Weights of a small GPT-style language model, trained from scratch on English Wikipedia.
Size: 15 layers, width 160, 2 heads of 64, vocabulary 8192, 5.74M parameters.
Architecture: LayerNorm before each block, learned positions, no biases in attention or MLP, tied embeddings.
Training: a variant of Muon for these matrices, 162M tokens.
MLP neurons of a small language model. Each row is named by its layer, matrix (up: input weights) and neuron, and shows model dimensions 0-159. Each number is 500 + 40 x the weight over its row's rms, rounded and kept within 0 to 999. Numbers have three digits each.
Before each neuron's rows, "fires on" lists the tokens most often at its 100 highest values on Wikipedia text that the model never trained on.

fires on: " it", " well", " known", "ed", " such", " to"
L7.up114:462483526474494447452502477529461421454515490445399564396415507540495486482564482517531541531514462524471442473453557517479474473547468459516458533500512508496481488497542515494491526510505473568478408491446425531496493549509614520529534390581440523516508526512514507464518468521484528510471516504524494516450433477518480522591492550538428457536506550499463499513539532532568472488593433496524518467483513522559509526468525535541533441497500519538526503457537543485522511544482404

fires on: "-"
L4.up467:479504519509519492480503544467531545492518444578501574532514459511506496525546446530450454466470477563526498544538514523455469478506489501411520484546476473541472495482522509499389535525471549473455498569569585481468565498566433486482472524530471487472473495511532526496561487486524539527510477534535464464522568510547479452548469499587504516570435529522451506502467510551555497510464469501461490472466443547435441512527404460457528447486545424527449448552494468571412486442578511

fires on: " American", " San", " don", " network"
L2.up212:410529478529460463479457482463483580486475488495477489483473530464499483481456430464464436534483473504461487425498472539526504556488415448586428504477502482511459464555530444493458556508472494487504502499495508483460549553392478536507490505521474502511519530519478501487620472523521513497508588478599556433517421471479501497508514511460455493477549526504555601536522516539526538540637458494491586509514560527474414521468522463466495544469488525534491500540484490493522460535507517

fires on: "000", "0", "ating"
L4.up260:498450493546542528543431484576491466431487550452528564498488514554505539496430541536537521558514523427466495512450482463553508490534498468464520527438538554513473545466512484524491528507470519503477485491480514422455469565450439480439519535480455467528479459570477466503448462495526542498532591490452521500547465527524523542486514512455468483512450499475534543555525481530560476404492473527457503482605525462421437494520529494521564456500410454440541537524560611464469529544477477

fires on: "–", " and", " to", "-"
L5.up622:512429407560545486556462501482548479442525464544556579536456467519533477526462412565495409487534475530519506487410451458498528505478503464428451450528550517495533556547525471540458510580528544520482497535533494548529535547519512487475470470497483455493451498558490537537493453534550522492481458479525496519537586505584472505461524462494486488392520518504474493499524507526532520498427515444549552515441469481530475518526417456508502517461566428488455519505478403490510520511556554

fires on: "|", ".", "-", ":", "=", " |"
L12.up60:545605544547464545542532558479498498469477532521499510494542500518528520487453493508461441506508460438552597541524496435533446533525536407549490441433426504410440514524542533480542446452517510486514485437457524517473424415511517472493510484438431470449484550526496469437549538528548435508455487503514500521497486563524536543557493529496524496439519492521504422522505520528559469461566546462546473463502440475468462517545514550507498463476449536511586510503495486578485484541456507

fires on: ":", "=", " is", "dale"
L3.up74:505517493577516413442487542548546464472473474537518477463474491501497492549454429555517500435530570527508520555569603526517545437504548419491490504458537508501446519537508528465510459438528540478511498448515509557555559461540457497470499489493522488445385473484426531411502428492495406478505462508501525515538517501510451522570503530521469518483506601512534510512502511461457507507541474472519479452475517513533514542492489518512445393524447553547579464493513492514456471517472574

fires on: ",", "-", "°", " |", "000"
L10.up330:507534579560497581526411496481486472562522536430576530492492478540514487537449477544534524450551493452508490428467501476543446522469464443507536529492461484503512490486481548530422511571480485479446551485491590488585494548459476455564512487504505476528479465584506461529506522533439510468452526456434447515490447511573515487462538497462443460477513484493491530544524540527508474497480493465520522461453509463508494454582525443461571524417476460524623597495494492540481493536512477

fires on: " =", " is", "=", " was", " Website"
L2.up116:421522456582508468459454462547530502554468455504513491455506454576482494488493466554525468530529516469493492437483490521515449525467490531542398559465479514521495476482493579591468524434480545528414495528450517566527518446483466588463478468520514524534434530525465545534546477534473490512529455443491546546440498496541478452603524571512474582558487549546452557522481488480477553462544437459500436429495524553507477475525570530467467523466472481481534446473493481528461517502487513

fires on: " |", ";"
L5.up225:465502556532503578514514448506433499504544469431550466502569491499533485492445453438501511500511508524483542483503472548530487468505503577458472527446469490444486483405504473511462510507523466474497552474528495444560492508516532429528437489490477501528483538503487526521520561477528575444423458549521494392512478539534487568494503548503543513449472510562394551435487439529540506445513472512507532478514426487540425593520500508471530564575490454465454467501539579546568507501521555

fires on: " |", " %", "%", ";", " 1"
L4.up84:482424486469454518435507437505485491576456502499592522489489520554531546455449468560483481563587460518424548501537492597515504490513531554524448544448498488548501445418521454533503506541512508523434476444558571426533453469503513452463450521502476507528518546496504482494462508472516435454485468441535536428436472531487514592502485535525559520468534494477479614503425505544530508457544432538538528462531423507508482536499499472504496519558454480460506468480485524497543490488528534

fires on: "0", "5", "2", "3", "1", "7"
L10.up253:476484434502499490528498538457411505493522512472552545508549509484482459524501508572601488457529605393539496512600484429494493482456474522479486458450498482524464527494511548498520448527496517506515476427464472495559491521408506488479427497456540481562525437509542528481546476595518439476525541546469481413470511473513528490483534523460487492519477463451511549526469499538447473454532437574491438513546506555471525468504476518508491532461472508435562544496471523558469583544457564

fires on: " also", " well", "s", " such", "ating", "ting"
L8.up429:524512548491506503492495452556495460418568604482445489488549557476444470520507489494466554425471388479564543553487514508485513539553471451538420482506547437500483506544493449515545508486547474480488402528460481484528491532549522458575485478541544586477518511509433487480516496534457492459481485524552524516496433521528472496531454498507546493461455535413539495548503545563560504497571442459453490460502515394536448452512532477514450508520490460507543508542514449525525530475528568

fires on: "-"
L5.up220:499471507540500560508465490416523499504549465493495561507496517596473561489582454552533496392530493538470502491510484499483538483440546488428479475560506530518414473497507555513423571539469495519512511441526525506477537507506475525509528498509497570501455457463577586428552433479497500494491488530478491473517492431546417542511457560609461466514464490536478494482477467538550514493487542502409473435444513549485507467516531461462525486440537474408480465493524474494462561501553538

fires on: "-", "–", " and", " or"
L5.up235:475458443508491518453466540557484496457535560535485518564531492443525530536558464477527490535487450517538534565490456483467493493434487460398500474529537464513486487495424469461488493462545520501542540490519499450530507494519540528510461560506417494526452545421563482460506532474523526536453484526536483536481459532538474522490431474556518500612479514504441508476545500537515549511493544397493570485492514603445459425559455487501500502493547481555494552525465445562472507402551430